Part of a small language model's weights: 6 heads of 64, 71.9M parameters.
MLP neurons of a small language model. Each row is named by its layer, matrix (down: output weights) and neuron, and shows model dimensions 544-639. Each number is 50 + 10 x the weight over its row's rms, rounded and kept within 0 to 99.
A block is one neuron, or neurons of one layer that tend to fire together. Before each block is what it responds to, as a language model described it from the Wikipedia text at the highest values.

Determiners after prepositions
L7.down550:54 51 64 52 46 47 39 50 56 44 50 47 39 61 47 50 30 51 49 42 37 79 38 45 33 42 47 59 55 43 65 37 64 44 52 56 51 59 60 58 54 66 69 40 44 37 49 35 43 30 42 32 55 49 62 48 71 42 50 49 53 76 55 24 39 57 53 48 37 47 36 55 54 64 46 47 44 55 49 66 31 54 66 55 46 40 37 47 48 50 67 42 49 53 66 57
L7.down645:48 46 55 54 61 49 44 60 54 43 38 49 36 46 47 53 51 47 65 48 63 36 52 60 40 43 39 50 30 57 62 48 55 58 37 57 53 50 46 63 41 70 52 43 53 61 32 49 47 45 52 67 49 67 51 49 58 40 51 53 57 51 53 41 55 58 45 63 40 66 46 40 42 51 62 55 55 33 63 47 44 49 41 43 52 47 48 33 58 28 54 46 64 36 24 44
L7.down766:36 66 54 47 51 42 47 49 32 41 39 50 69 37 29 39 55 59 48 65 57 47 51 51 52 49 43 64 61 42 59 48 38 52 48 51 49 49 56 34 47 46 37 46 48 36 41 43 44 31 43 63 57 64 55 51 63 47 56 56 42 55 47 43 42 44 57 71 49 48 39 55 60 48 49 50 59 17 46 69 76 47 38 47 50 46 49 49 36 52 48 46 38 54 63 56
L7.down995:63 31 57 40 47 65 62 39 58 50 32 43 55 42 39 42 46 58 45 47 43 50 33 54 57 43 43 60 53 59 44 34 61 51 42 54 57 46 33 46 28 51 62 55 49 39 45 53 45 51 44 49 35 50 65 40 56 49 37 49 45 54 54 51 44 61 43 27 62 47 43 54 59 38 42 56 65 67 63 48 56 48 56 55 61 65 48 60 66 60 66 62 37 36 40 47
L7.down1568:46 58 51 44 47 45 52 43 49 58 54 57 43 64 65 55 59 53 71 31 46 48 41 53 37 51 42 51 56 54 50 61 46 36 55 63 41 50 47 47 40 52 45 49 39 51 48 40 66 53 27 67 52 54 55 49 62 55 77 25 51 69 56 53 50 47 54 47 54 46 57 51 65 50 55 55 49 54 44 32 36 30 55 63 55 50 46 53 46 46 60 55 39 46 39 59
L7.down1618:71 60 48 52 44 35 42 39 63 46 39 58 55 50 32 36 49 74 43 51 49 47 43 41 46 53 30 48 39 43 58 55 73 49 58 52 47 40 51 57 55 57 59 59 57 55 51 52 42 53 44 48 66 65 66 54 40 53 69 51 63 52 38 66 50 49 48 47 49 63 48 42 66 53 57 42 64 56 53 42 48 47 55 54 53 53 50 61 44 57 36 63 61 46 46 51
L7.down2684:54 46 40 67 45 37 69 51 46 55 58 37 39 46 37 31 27 46 45 59 51 56 56 49 42 57 67 65 51 57 48 45 54 63 72 42 64 35 32 43 56 54 37 44 46 38 66 45 58 54 42 49 45 66 41 44 44 38 48 58 45 49 39 59 45 41 63 52 61 39 46 45 58 61 67 49 49 55 64 49 51 64 36 36 66 55 36 47 43 80 42 60 39 39 55 44
L7.down2720:44 29 50 44 28 55 56 53 56 46 55 41 67 47 41 60 38 49 50 43 47 62 62 37 51 47 54 56 52 36 60 40 69 45 60 62 40 66 54 50 58 49 63 30 52 40 40 49 47 50 47 49 40 48 64 47 52 48 33 49 53 45 46 45 47 44 53 59 41 33 53 66 35 51 55 48 62 44 49 65 58 39 38 54 60 35 50 51 59 45 62 61 54 62 48 75

Determiner after preposition
L4.down286:51 42 60 41 59 59 46 43 50 43 45 48 64 47 44 59 38 43 43 58 40 38 50 37 38 50 60 61 33 64 43 54 43 40 61 54 41 43 55 48 54 51 45 39 46 55 62 60 44 53 48 39 56 44 40 47 56 50 63 57 49 72 46 48 75 37 47 33 48 47 76 70 51 60 33 57 67 67 35 72 58 61 47 46 46 37 54 46 70 39 43 47 63 51 48 70

Hyphen in compounds
L2.down143:49 59 51 55 54 41 53 38 50 51 54 44 57 58 42 38 48 45 54 52 53 57 58 53 45 52 32 56 45 31 53 59 81 38 66 39 38 60 66 61 44 52 42 56 53 33 56 44 46 64 39 40 46 60 54 48 46 40 67 70 41 73 46 55 55 52 31 55 66 47 37 48 56 42 53 51 52 50 58 58 60 56 55 66 42 60 46 40 64 43 53 40 45 61 44 53
L2.down645:64 55 48 69 41 65 42 43 64 63 53 46 51 62 33 57 52 35 52 43 53 49 35 56 55 53 34 65 59 46 61 56 67 58 49 60 64 54 38 42 51 64 57 41 47 58 48 50 40 55 68 51 46 43 57 54 62 55 44 53 43 68 36 46 40 20 70 55 51 52 64 41 52 43 59 44 52 27 46 52 59 52 58 52 51 45 48 36 50 50 43 49 48 47 50 56
L2.down1165:35 39 57 62 68 70 53 67 40 51 57 48 61 39 51 50 52 62 53 59 42 58 53 62 43 60 55 54 38 63 57 57 57 43 46 31 43 48 50 57 37 48 39 44 57 53 40 45 32 49 42 39 44 58 36 74 52 43 60 61 75 60 72 58 58 40 64 54 48 51 28 37 46 59 55 46 39 62 60 65 40 56 62 62 44 65 41 57 57 47 47 42 32 77 40 67
L2.down1403:50 45 48 39 64 49 28 47 46 44 49 42 48 62 48 44 50 38 38 49 48 57 27 55 55 47 37 36 38 72 36 53 66 49 57 56 42 28 45 30 45 29 45 64 49 35 56 48 41 27 69 52 49 56 52 28 58 37 56 54 44 52 38 65 58 51 51 52 61 60 38 44 44 56 57 31 49 47 64 53 37 48 52 49 59 53 38 51 62 65 28 46 50 67 66 51
L2.down1424:58 52 31 38 56 57 46 50 62 54 63 62 74 44 50 48 53 41 54 60 35 33 41 76 48 36 30 63 33 62 62 68 48 63 81 40 38 44 38 59 44 34 58 47 62 45 59 48 42 68 41 57 22 52 54 48 52 44 54 47 42 46 56 53 43 54 49 63 42 42 52 57 60 44 50 49 48 31 45 30 55 52 34 44 56 61 63 45 66 38 56 30 56 55 65 61
L2.down1899:47 47 50 41 52 64 50 63 53 49 60 43 62 44 35 31 37 52 46 52 40 52 48 60 46 43 44 59 56 67 41 65 58 57 45 51 44 44 57 49 42 34 34 66 49 43 46 48 36 45 37 72 45 40 53 42 54 34 65 43 39 57 39 51 56 53 44 67 60 53 47 59 40 52 44 49 49 53 51 47 52 50 38 55 70 67 47 34 71 47 36 17 58 49 37 66
L2.down1953:56 44 50 55 69 61 36 26 67 50 58 61 36 40 34 36 42 46 45 59 51 67 39 63 51 63 55 64 53 56 51 52 69 33 60 57 48 43 50 53 43 29 32 51 39 29 60 54 36 56 33 52 54 64 54 70 51 31 42 55 49 47 44 61 49 45 55 39 81 58 38 59 54 61 57 40 43 49 60 40 29 69 47 53 59 52 49 67 64 39 43 44 56 55 38 73
L2.down2856:47 72 48 43 47 52 62 63 54 59 49 47 66 56 53 22 35 47 56 51 56 37 41 64 56 52 42 60 42 64 33 67 69 50 54 38 54 50 44 68 41 41 45 60 39 47 49 48 40 49 32 73 50 57 62 48 56 27 64 57 27 58 59 63 48 47 34 61 53 48 42 47 34 49 56 50 49 39 58 60 46 47 48 50 64 57 50 49 57 43 37 49 59 53 55 67

Numbers in scores and stats
L2.down192:68 31 46 45 54 68 44 54 64 43 42 62 49 49 61 60 37 43 50 36 57 56 38 49 59 41 55 78 44 60 54 43 67 59 61 32 61 45 50 37 42 43 48 49 54 36 53 49 48 31 51 51 52 68 64 64 30 42 59 50 63 58 47 52 55 47 66 66 64 54 40 30 52 48 41 43 37 46 55 63 48 60 58 38 35 32 52 50 69 44 54 53 38 48 38 40
L2.down203:48 44 37 65 59 28 51 38 50 52 54 46 53 60 43 51 58 60 56 53 55 47 62 65 41 49 43 53 40 36 58 62 67 42 53 60 50 60 35 35 57 53 36 45 60 54 58 41 51 47 69 39 50 42 46 56 45 57 57 43 42 51 38 37 59 55 56 63 69 48 73 50 62 62 35 43 34 34 44 50 49 46 47 69 41 48 58 53 52 55 37 36 39 60 52 39
L2.down423:26 44 45 41 58 36 66 53 45 35 56 50 62 46 39 29 48 55 33 34 58 56 69 45 49 48 35 44 41 50 49 63 49 62 57 52 50 60 46 46 48 57 53 45 58 64 51 58 62 48 61 49 44 40 48 42 46 40 47 59 57 59 44 53 37 34 68 54 77 34 37 45 49 47 47 57 48 47 63 68 45 49 38 49 63 61 55 64 46 71 42 42 51 67 43 47
L2.down910:51 51 52 74 56 33 61 59 36 39 36 56 59 49 33 51 64 43 63 56 63 31 49 68 47 46 64 60 35 39 43 48 70 66 67 55 64 49 46 49 38 46 63 55 43 41 53 46 44 57 46 50 54 58 45 59 39 53 63 42 51 45 45 59 58 44 40 41 39 56 48 55 53 49 42 32 39 56 65 56 56 51 48 52 56 39 24 34 52 58 42 47 34 47 51 60
L2.down1150:32 59 50 58 42 50 44 66 53 50 43 60 50 39 57 40 50 57 59 38 55 73 53 44 59 65 62 48 60 40 66 53 61 54 58 62 60 43 43 59 57 40 51 53 49 66 59 59 41 58 44 37 43 47 47 69 32 50 35 48 65 50 49 37 59 51 57 34 65 31 40 44 65 64 50 39 31 65 57 45 52 61 60 43 47 50 57 52 55 58 55 58 55 42 51 40
L2.down2230:59 46 42 64 61 55 55 63 44 38 49 46 49 50 44 51 51 36 59 51 88 44 46 57 50 55 50 40 47 52 28 40 45 44 70 72 30 54 37 48 51 42 43 57 48 47 44 63 41 61 42 71 51 64 43 38 53 62 48 47 52 53 20 59 52 49 49 41 61 59 62 58 54 61 46 50 48 46 56 45 51 48 50 53 45 23 45 50 63 64 58 56 40 66 47 43
L2.down2618:41 31 55 62 56 51 69 41 68 53 43 38 41 36 62 55 50 43 70 52 69 21 55 64 45 47 39 56 50 38 50 68 66 40 43 39 60 54 59 49 58 53 45 69 49 52 39 57 53 56 65 57 43 43 45 75 48 54 34 52 37 52 54 54 54 42 46 54 51 47 42 63 61 53 56 54 44 42 46 44 55 56 59 22 37 37 52 47 59 56 34 52 45 47 34 62
L2.down3038:39 50 61 56 60 49 41 66 61 44 49 47 45 54 61 42 38 38 47 42 37 52 47 56 44 41 46 61 57 43 54 43 49 49 65 41 48 63 33 39 48 73 65 53 48 33 52 58 57 50 42 61 49 48 48 35 35 41 48 43 45 54 51 52 44 45 54 60 61 38 53 49 43 48 53 49 60 34 52 40 51 54 58 59 42 83 69 50 42 37 41 68 25 53 57 49

Possessive pronouns in biographies
L2.down30:48 37 50 62 42 42 50 41 28 56 55 63 58 36 53 33 52 69 44 54 57 67 28 27 39 55 55 61 55 70 41 47 64 53 42 52 52 77 35 39 40 66 57 48 40 51 52 62 49 37 66 37 36 51 58 41 61 54 60 69 52 72 55 40 53 33 52 61 62 43 59 54 53 56 40 44 51 67 56 41 48 50 42 58 47 59 23 48 60 44 37 64 63 35 42 54
L2.down981:37 45 35 45 36 37 44 26 57 61 43 45 58 51 57 54 42 51 47 52 37 40 54 33 63 44 65 38 36 45 78 51 57 34 40 40 60 67 60 52 33 58 46 60 61 55 53 71 46 45 47 50 51 58 45 49 42 77 66 55 21 50 47 50 37 56 44 50 29 49 43 56 60 51 21 51 44 43 42 64 52 42 47 46 48 57 54 64 43 53 59 39 32 26 45 40
L2.down1323:50 45 55 49 55 64 47 51 68 38 56 48 50 41 57 39 42 45 52 48 58 44 49 28 52 37 39 55 54 42 51 53 55 44 65 41 42 50 59 39 46 54 53 56 34 43 42 65 31 65 51 54 50 63 43 47 49 70 54 45 46 58 59 66 63 48 67 49 48 36 59 46 51 48 65 53 37 42 55 59 47 63 55 60 48 45 38 63 55 66 34 50 48 62 55 49
L2.down1680:49 56 61 24 60 71 42 39 51 39 66 45 44 29 57 38 47 40 48 61 29 42 45 38 51 38 55 38 56 36 53 35 51 46 67 64 40 54 52 62 54 40 41 38 56 44 44 60 48 58 44 41 67 42 63 38 51 35 48 44 54 55 62 62 34 33 57 50 43 60 45 55 51 57 43 53 58 62 44 41 47 52 40 42 38 54 38 55 52 44 53 35 48 29 45 47
L2.down1841:53 39 42 43 47 46 67 39 46 57 51 43 46 42 39 57 59 57 40 32 63 63 34 35 32 44 36 44 56 43 56 57 51 51 72 51 59 60 52 46 54 47 43 38 34 47 59 62 56 49 49 63 41 51 63 44 47 55 52 49 44 74 34 65 70 51 38 46 22 49 53 49 56 41 35 48 31 47 56 44 41 61 62 56 24 27 44 31 58 64 57 52 36 48 64 57
L2.down2345:60 58 52 51 53 55 52 48 57 73 47 58 37 48 57 47 18 61 53 32 58 41 30 49 66 46 34 44 54 51 44 44 49 44 61 51 60 42 46 62 58 49 32 60 62 46 58 40 52 74 42 39 44 70 40 56 33 60 56 52 38 58 57 57 46 64 44 30 56 45 48 48 52 40 38 64 39 54 49 55 60 32 57 54 60 36 26 59 54 48 55 70 58 45 39 62
L2.down2590:49 50 63 59 60 49 45 38 57 70 59 32 42 48 49 41 52 61 36 51 58 36 50 35 49 47 66 57 43 59 52 59 42 46 75 39 68 67 40 46 56 56 47 47 49 45 38 61 43 38 41 43 31 57 52 55 43 47 54 58 46 49 52 43 63 49 51 49 60 67 41 57 61 55 32 58 50 59 34 50 55 40 34 48 46 56 61 58 72 59 56 56 76 62 48 66
L2.down2755:40 46 59 54 58 51 46 70 47 35 56 42 44 42 52 58 45 65 46 63 57 61 55 26 42 45 48 36 44 55 58 43 53 62 48 51 58 45 54 60 38 43 61 35 42 45 50 42 42 50 53 60 42 57 43 53 51 42 55 54 57 50 41 50 46 42 51 53 46 27 46 57 51 50 40 47 44 53 39 59 57 51 43 75 39 40 45 49 59 40 47 49 45 56 49 66

Range and pair connectors
L4.down2946:70 46 55 53 56 69 43 49 47 56 53 54 48 53 28 53 33 50 59 48 49 30 55 35 44 37 55 55 48 29 54 32 42 69 71 47 45 53 60 49 53 39 49 63 53 43 55 57 35 43 59 33 68 45 51 28 53 60 35 53 36 41 49 59 51 60 44 41 64 51 62 60 65 54 40 42 65 54 60 59 56 56 39 54 55 62 65 59 45 41 54 32 51 53 75 37

Causee of a consequence
L7.down6:54 53 44 58 62 40 47 33 59 35 50 22 57 61 54 51 41 45 74 52 59 61 40 55 52 36 54 56 47 52 42 60 51 51 50 55 50 55 33 38 45 63 49 40 70 34 50 33 61 49 41 44 42 56 55 61 62 61 41 43 33 46 48 52 52 45 52 45 50 40 61 44 41 60 43 52 32 47 63 47 50 45 59 44 53 30 41 42 48 50 60 51 53 56 49 30
L7.down376:66 57 40 50 63 40 55 52 49 60 73 49 53 72 27 62 53 62 67 35 38 58 37 74 54 38 60 62 53 52 52 41 50 40 56 58 58 39 57 50 61 35 45 59 55 50 53 39 53 35 47 40 47 48 36 40 47 50 54 66 45 46 37 67 64 52 60 55 57 51 56 52 53 49 36 38 41 44 53 53 51 38 48 56 49 49 41 38 49 53 49 38 59 55 44 44
L7.down611:63 52 54 31 49 43 38 53 39 71 68 61 59 56 58 60 44 28 31 44 45 60 49 38 35 66 33 54 49 61 29 62 61 49 40 62 45 35 54 62 48 34 50 43 50 45 46 32 59 50 31 60 46 61 47 53 56 56 44 63 44 55 51 52 47 56 58 66 42 46 51 53 71 52 39 44 54 57 42 41 55 52 62 41 45 43 64 62 36 40 65 28 66 57 44 41
L7.down642:53 50 36 36 41 53 39 48 47 47 46 66 63 28 53 52 51 39 56 51 48 45 60 46 56 40 42 64 46 53 47 52 42 56 28 47 53 39 77 52 46 62 56 68 37 35 41 70 59 56 46 56 56 53 47 72 57 55 52 58 51 46 56 47 60 57 42 57 59 40 51 67 56 53 47 58 48 71 39 39 56 47 58 50 29 37 49 48 32 50 44 49 59 55 51 40
L7.down746:41 58 53 62 75 49 37 34 52 50 43 47 57 39 36 54 58 28 66 32 64 29 52 48 60 47 45 58 43 66 54 47 54 55 49 54 54 41 54 46 40 59 49 53 49 45 45 56 57 53 69 35 49 63 53 63 54 59 43 61 57 53 56 68 55 45 67 56 44 47 57 56 57 72 51 40 37 59 62 41 36 50 64 71 59 55 29 31 45 60 59 69 53 44 50 51
L7.down2100:48 62 54 46 57 53 53 48 57 43 55 57 36 66 55 46 59 55 54 41 44 65 43 48 54 62 46 58 41 42 62 59 43 50 47 51 47 48 41 59 46 39 58 45 44 47 47 39 55 67 30 46 59 49 38 51 66 49 49 42 29 45 59 48 50 44 48 45 56 48 45 58 62 43 44 67 68 56 46 57 36 36 62 49 61 40 44 50 19 32 30 48 39 55 28 58
L7.down2857:69 56 44 63 52 69 47 52 54 53 44 59 56 44 40 58 68 46 60 36 68 50 27 55 63 39 36 54 37 56 52 31 57 38 47 56 49 64 45 51 49 33 54 56 52 51 42 66 52 62 38 66 51 42 47 52 76 34 71 70 60 47 60 60 37 56 56 50 39 49 55 52 43 48 33 39 51 53 60 37 38 47 75 40 49 39 31 23 33 53 42 65 35 72 50 73
L7.down3064:65 52 36 56 62 49 47 54 72 57 71 60 57 55 56 48 51 53 63 52 63 60 37 59 49 52 52 47 58 38 56 45 52 33 34 37 33 34 48 30 54 49 65 60 40 37 56 32 41 57 36 45 48 52 49 60 66 50 57 55 45 39 43 60 54 42 54 47 72 47 52 46 76 50 53 54 48 39 41 40 42 47 64 48 45 37 41 46 62 45 60 34 54 55 60 58

Split-off initial F
L7.down329:40 38 50 47 53 65 45 72 53 48 62 61 49 44 39 40 48 58 42 56 29 49 51 34 59 69 32 45 44 54 54 47 53 66 39 40 47 55 44 57 36 40 40 41 55 66 58 58 59 64 55 36 58 60 42 61 51 56 33 41 51 51 37 56 37 60 73 61 37 58 37 49 48 49 62 63 35 56 24 68 43 41 49 60 51 68 79 61 52 39 62 56 29 36 54 58
L7.down482:40 50 51 67 61 55 47 55 64 44 46 58 51 36 33 56 32 48 54 45 60 64 66 40 66 51 63 45 50 50 52 46 37 61 66 47 50 57 44 48 41 58 76 52 72 45 50 58 58 42 33 74 55 50 48 57 42 45 62 49 41 52 42 62 60 44 52 55 71 52 36 51 51 41 59 40 56 43 51 53 44 47 48 44 64 56 40 23 36 55 35 44 39 45 60 44
L7.down1443:46 53 62 59 34 51 45 50 39 58 46 36 48 45 35 41 59 51 66 63 51 66 61 41 52 45 61 47 60 62 50 39 49 55 51 36 59 67 55 64 47 41 64 56 61 51 40 48 59 39 49 32 65 49 52 52 45 54 49 46 65 52 28 51 51 40 52 39 32 56 64 65 42 61 79 49 44 44 63 53 54 70 40 62 73 35 50 66 79 54 53 31 40 46 50 49
L7.down1546:49 56 60 51 47 45 62 61 45 36 58 74 40 60 54 54 47 67 57 68 44 61 44 64 53 44 53 53 49 44 57 48 52 44 42 52 49 46 54 39 49 49 69 50 55 31 69 52 49 44 71 62 47 43 35 56 22 54 45 61 56 61 44 62 48 48 48 50 48 50 56 59 32 35 47 42 50 38 43 55 54 63 58 48 55 48 52 56 46 53 43 32 58 50 38 47
L7.down1813:67 47 45 53 26 57 54 67 80 47 56 51 53 51 51 51 44 40 46 58 48 55 65 43 53 63 63 39 28 35 56 49 55 67 34 31 41 51 71 53 39 57 54 59 46 61 47 43 59 68 54 74 48 61 67 50 50 49 55 55 55 38 49 42 51 54 78 55 32 38 57 53 34 53 68 53 63 49 39 55 54 70 47 48 62 53 40 37 39 55 59 46 33 41 38 53
L7.down2186:44 54 63 65 60 45 45 65 48 30 42 50 42 41 35 50 49 51 52 56 38 73 63 70 56 45 64 54 64 49 49 39 43 61 57 66 48 52 53 49 54 51 61 45 51 52 71 49 50 42 59 36 43 60 49 61 44 50 69 50 51 58 61 38 50 44 50 60 56 43 38 66 51 49 49 30 47 50 47 56 34 61 62 53 55 41 59 41 59 59 27 58 41 59 53 49
L7.down2426:60 63 78 51 28 53 59 59 54 38 55 43 42 54 50 36 51 59 61 28 47 54 45 35 34 50 47 53 48 60 56 54 52 74 40 61 48 59 53 58 47 53 38 42 64 48 57 55 57 37 41 24 63 47 47 45 53 42 46 43 40 44 42 45 48 49 65 61 41 74 56 48 54 44 55 59 44 55 50 44 31 65 58 74 57 63 52 58 45 68 45 59 56 51 54 67
L7.down2876:47 43 56 45 51 71 48 40 54 44 50 43 44 56 57 35 57 48 46 43 64 44 44 39 55 42 57 43 14 47 72 70 53 46 58 53 45 48 55 40 45 34 46 47 45 64 48 62 39 43 47 42 53 46 37 50 55 59 40 51 71 38 56 15 47 38 64 65 51 52 48 58 65 48 57 49 53 53 57 40 51 66 49 60 21 60 44 46 26 44 55 49 50 37 58 37

Word-initial fragments, often F
L4.down1391:64 45 52 44 50 46 65 43 48 40 56 60 47 51 62 61 46 58 43 35 48 52 42 74 62 55 40 70 45 53 43 51 61 47 45 62 50 40 34 58 53 58 44 42 44 40 50 40 30 54 58 36 59 52 56 71 35 45 54 36 33 54 37 44 45 54 59 43 53 50 48 55 65 63 48 30 54 41 66 64 42 53 65 48 61 44 60 47 47 59 44 57 66 54 27 71

Boundary after completed phrase
L4.down1549:48 37 60 52 56 60 37 44 46 40 55 39 71 42 38 48 23 37 53 61 29 58 59 47 57 65 45 47 41 50 46 27 57 51 40 45 49 35 56 37 46 34 32 45 64 43 49 40 32 47 43 36 43 41 43 51 63 53 64 44 51 50 62 50 57 52 38 47 51 56 49 50 50 43 58 57 58 29 54 43 53 40 62 52 46 55 57 37 44 56 60 64 48 56 60 39

Predicate after "be" verbs
L2.down543:49 51 54 55 34 38 55 58 43 44 54 59 53 39 45 60 57 40 49 55 24 52 61 48 28 32 46 35 70 58 61 31 51 46 37 44 52 61 58 34 57 55 47 48 69 62 42 55 63 44 61 30 50 44 48 31 43 52 50 53 49 52 39 56 37 30 48 61 57 42 45 44 59 50 44 46 56 48 49 60 78 38 58 48 22 55 44 68 60 58 61 54 41 53 25 46
L2.down930:50 43 23 48 60 56 68 56 42 33 62 54 59 42 50 47 44 44 41 53 44 49 40 39 42 45 62 38 47 82 61 53 56 55 51 43 45 59 51 41 64 58 63 39 49 49 36 43 49 72 55 38 42 51 37 51 29 55 31 42 43 58 65 64 43 22 34 44 46 64 34 46 62 35 33 48 60 48 56 49 55 51 43 65 53 66 52 55 42 42 38 57 44 50 49 56
L2.down1015:49 40 40 51 58 61 58 52 34 40 59 43 61 39 62 63 48 59 41 43 46 72 38 34 45 40 72 49 46 52 58 55 60 55 60 51 50 66 40 27 49 31 59 39 37 55 51 47 34 74 46 52 38 55 22 37 41 69 52 53 61 64 45 51 38 34 45 49 43 60 74 40 42 56 45 60 45 59 59 52 68 36 57 46 55 59 31 59 37 46 39 56 43 46 41 46
L2.down1340:44 44 41 30 51 65 50 32 35 53 59 51 52 33 37 41 60 38 45 71 51 33 52 60 52 62 39 47 30 46 55 50 45 44 53 60 55 63 52 70 48 34 54 40 51 38 51 49 46 47 69 54 59 58 47 56 37 51 35 46 53 51 60 66 46 38 47 44 43 62 49 44 56 65 57 44 51 60 42 49 21 59 48 68 61 56 60 53 37 39 50 43 53 40 60 64
L2.down1415:52 54 62 50 47 62 59 33 38 44 56 40 53 45 55 63 54 51 54 61 63 55 45 39 44 36 39 40 65 46 43 44 39 51 51 50 27 61 44 56 43 53 48 50 50 51 61 47 38 57 55 54 38 59 44 35 49 55 48 48 51 52 48 57 52 48 56 33 32 58 50 41 61 29 48 37 43 63 44 58 49 41 32 64 27 67 56 64 52 56 48 44 51 51 48 38
L2.down2338:74 39 57 61 49 39 48 38 75 61 43 38 50 64 60 50 51 47 36 54 38 55 28 68 72 55 53 32 33 61 63 36 58 45 47 44 63 42 37 48 52 44 42 54 64 50 28 60 44 37 52 30 54 45 53 57 42 53 43 41 65 58 73 51 56 42 40 43 49 75 42 63 64 38 42 53 54 54 74 42 53 45 71 38 50 54 35 47 54 42 56 44 44 63 41 47
L2.down2474:36 51 61 43 36 42 53 51 63 45 48 51 36 42 60 60 52 52 58 43 48 54 45 71 49 39 45 49 37 43 49 43 46 52 46 47 56 53 46 53 48 39 53 39 66 46 69 52 45 64 48 61 56 51 52 51 33 46 55 47 59 40 49 55 65 66 46 63 53 54 63 61 55 49 58 47 36 65 50 51 45 66 55 58 65 64 47 50 60 29 51 51 45 49 46 44
L2.down2549:40 30 48 58 46 56 54 48 30 41 58 48 34 42 61 52 47 47 55 44 57 68 36 50 65 22 66 50 56 60 44 35 42 65 58 53 63 57 48 46 59 48 62 49 49 30 37 36 48 56 56 65 50 44 49 43 41 40 58 49 26 53 51 58 53 31 61 50 41 60 86 40 54 48 28 39 52 52 40 40 69 50 47 61 61 35 57 64 63 39 49 39 41 47 59 48

Separators before numbers
L7.down95:55 49 50 63 54 43 38 61 42 42 40 41 66 29 59 51 52 65 47 37 53 66 44 56 54 51 57 43 64 37 41 72 45 27 63 40 48 40 65 35 47 42 54 31 57 54 66 35 43 49 49 51 62 51 62 43 48 52 50 63 44 49 55 55 37 35 44 39 48 46 68 57 51 56 31 47 31 49 53 33 57 58 61 54 35 40 61 52 45 48 39 82 62 49 54 53
L7.down1515:43 54 57 55 50 64 44 31 42 48 47 53 54 67 46 54 43 42 62 33 51 40 56 41 40 42 47 46 63 66 42 59 50 60 43 41 58 53 47 57 50 59 61 53 52 54 45 52 41 46 62 64 46 45 57 36 41 47 58 49 63 51 48 49 37 38 62 47 58 52 58 53 48 64 35 56 43 53 60 51 31 50 57 24 55 49 63 35 45 48 49 33 56 52 58 35
L7.down1712:59 56 61 50 62 28 59 51 29 41 53 40 35 51 59 48 53 56 50 54 51 63 52 46 40 43 51 62 43 54 29 60 49 54 55 40 44 40 51 45 45 65 55 45 48 50 57 46 56 41 64 45 63 43 57 43 61 44 44 49 53 32 43 53 59 54 50 42 50 67 47 52 45 56 47 52 44 57 44 25 62 50 42 52 60 57 39 49 36 52 45 60 53 50 70 43
L7.down1999:59 57 36 50 46 48 56 45 48 57 54 41 50 49 29 54 41 50 42 44 55 46 69 42 60 45 68 63 67 55 46 56 32 48 47 55 35 40 38 44 41 63 52 42 39 58 65 41 45 45 45 43 78 62 34 55 68 67 43 45 40 14 50 50 59 45 45 53 50 47 47 47 50 53 58 47 49 67 50 45 28 46 52 61 35 53 33 39 53 39 48 44 50 60 55 56
L7.down2005:55 50 48 62 56 43 42 37 62 40 34 51 41 55 48 49 43 41 39 23 68 50 57 59 25 49 46 60 51 57 42 59 28 46 42 43 46 29 52 63 55 57 62 28 35 52 62 52 64 41 63 56 65 57 43 54 62 58 50 43 45 49 66 54 54 58 47 65 48 62 42 37 67 44 40 59 59 43 31 46 57 41 59 52 54 43 63 54 53 35 30 45 45 28 53 56
L7.down2240:55 45 35 59 48 40 54 49 51 61 42 48 41 60 19 46 49 50 49 41 64 41 62 60 52 49 50 41 58 46 45 63 28 52 43 40 50 43 48 57 50 53 73 59 39 64 61 63 57 51 41 53 60 50 44 29 46 44 52 63 57 54 54 40 44 33 69 60 53 43 51 60 49 52 43 51 54 44 51 41 63 60 66 50 56 49 47 66 40 57 57 55 58 32 32 45
L7.down2469:28 51 57 51 45 62 31 47 41 43 57 57 40 58 58 82 66 65 61 44 60 53 48 60 52 61 52 42 58 58 52 47 45 53 50 56 53 46 40 42 43 35 36 38 49 68 50 64 45 50 43 46 55 47 49 71 51 46 28 49 61 59 42 60 34 41 39 46 51 48 51 59 31 55 42 47 16 45 62 52 56 49 55 51 44 56 45 37 44 51 50 59 44 56 49 51
L7.down2872:52 48 54 45 52 66 52 53 83 50 44 46 56 59 54 43 37 52 44 51 45 50 58 47 54 45 41 63 47 59 29 53 63 52 55 50 39 48 48 54 51 42 39 52 54 65 66 56 20 63 40 54 46 53 56 63 35 27 53 37 48 54 56 55 52 40 46 34 59 48 57 53 52 34 50 50 51 53 59 50 55 57 40 38 49 62 54 58 40 51 58 47 46 32 42 42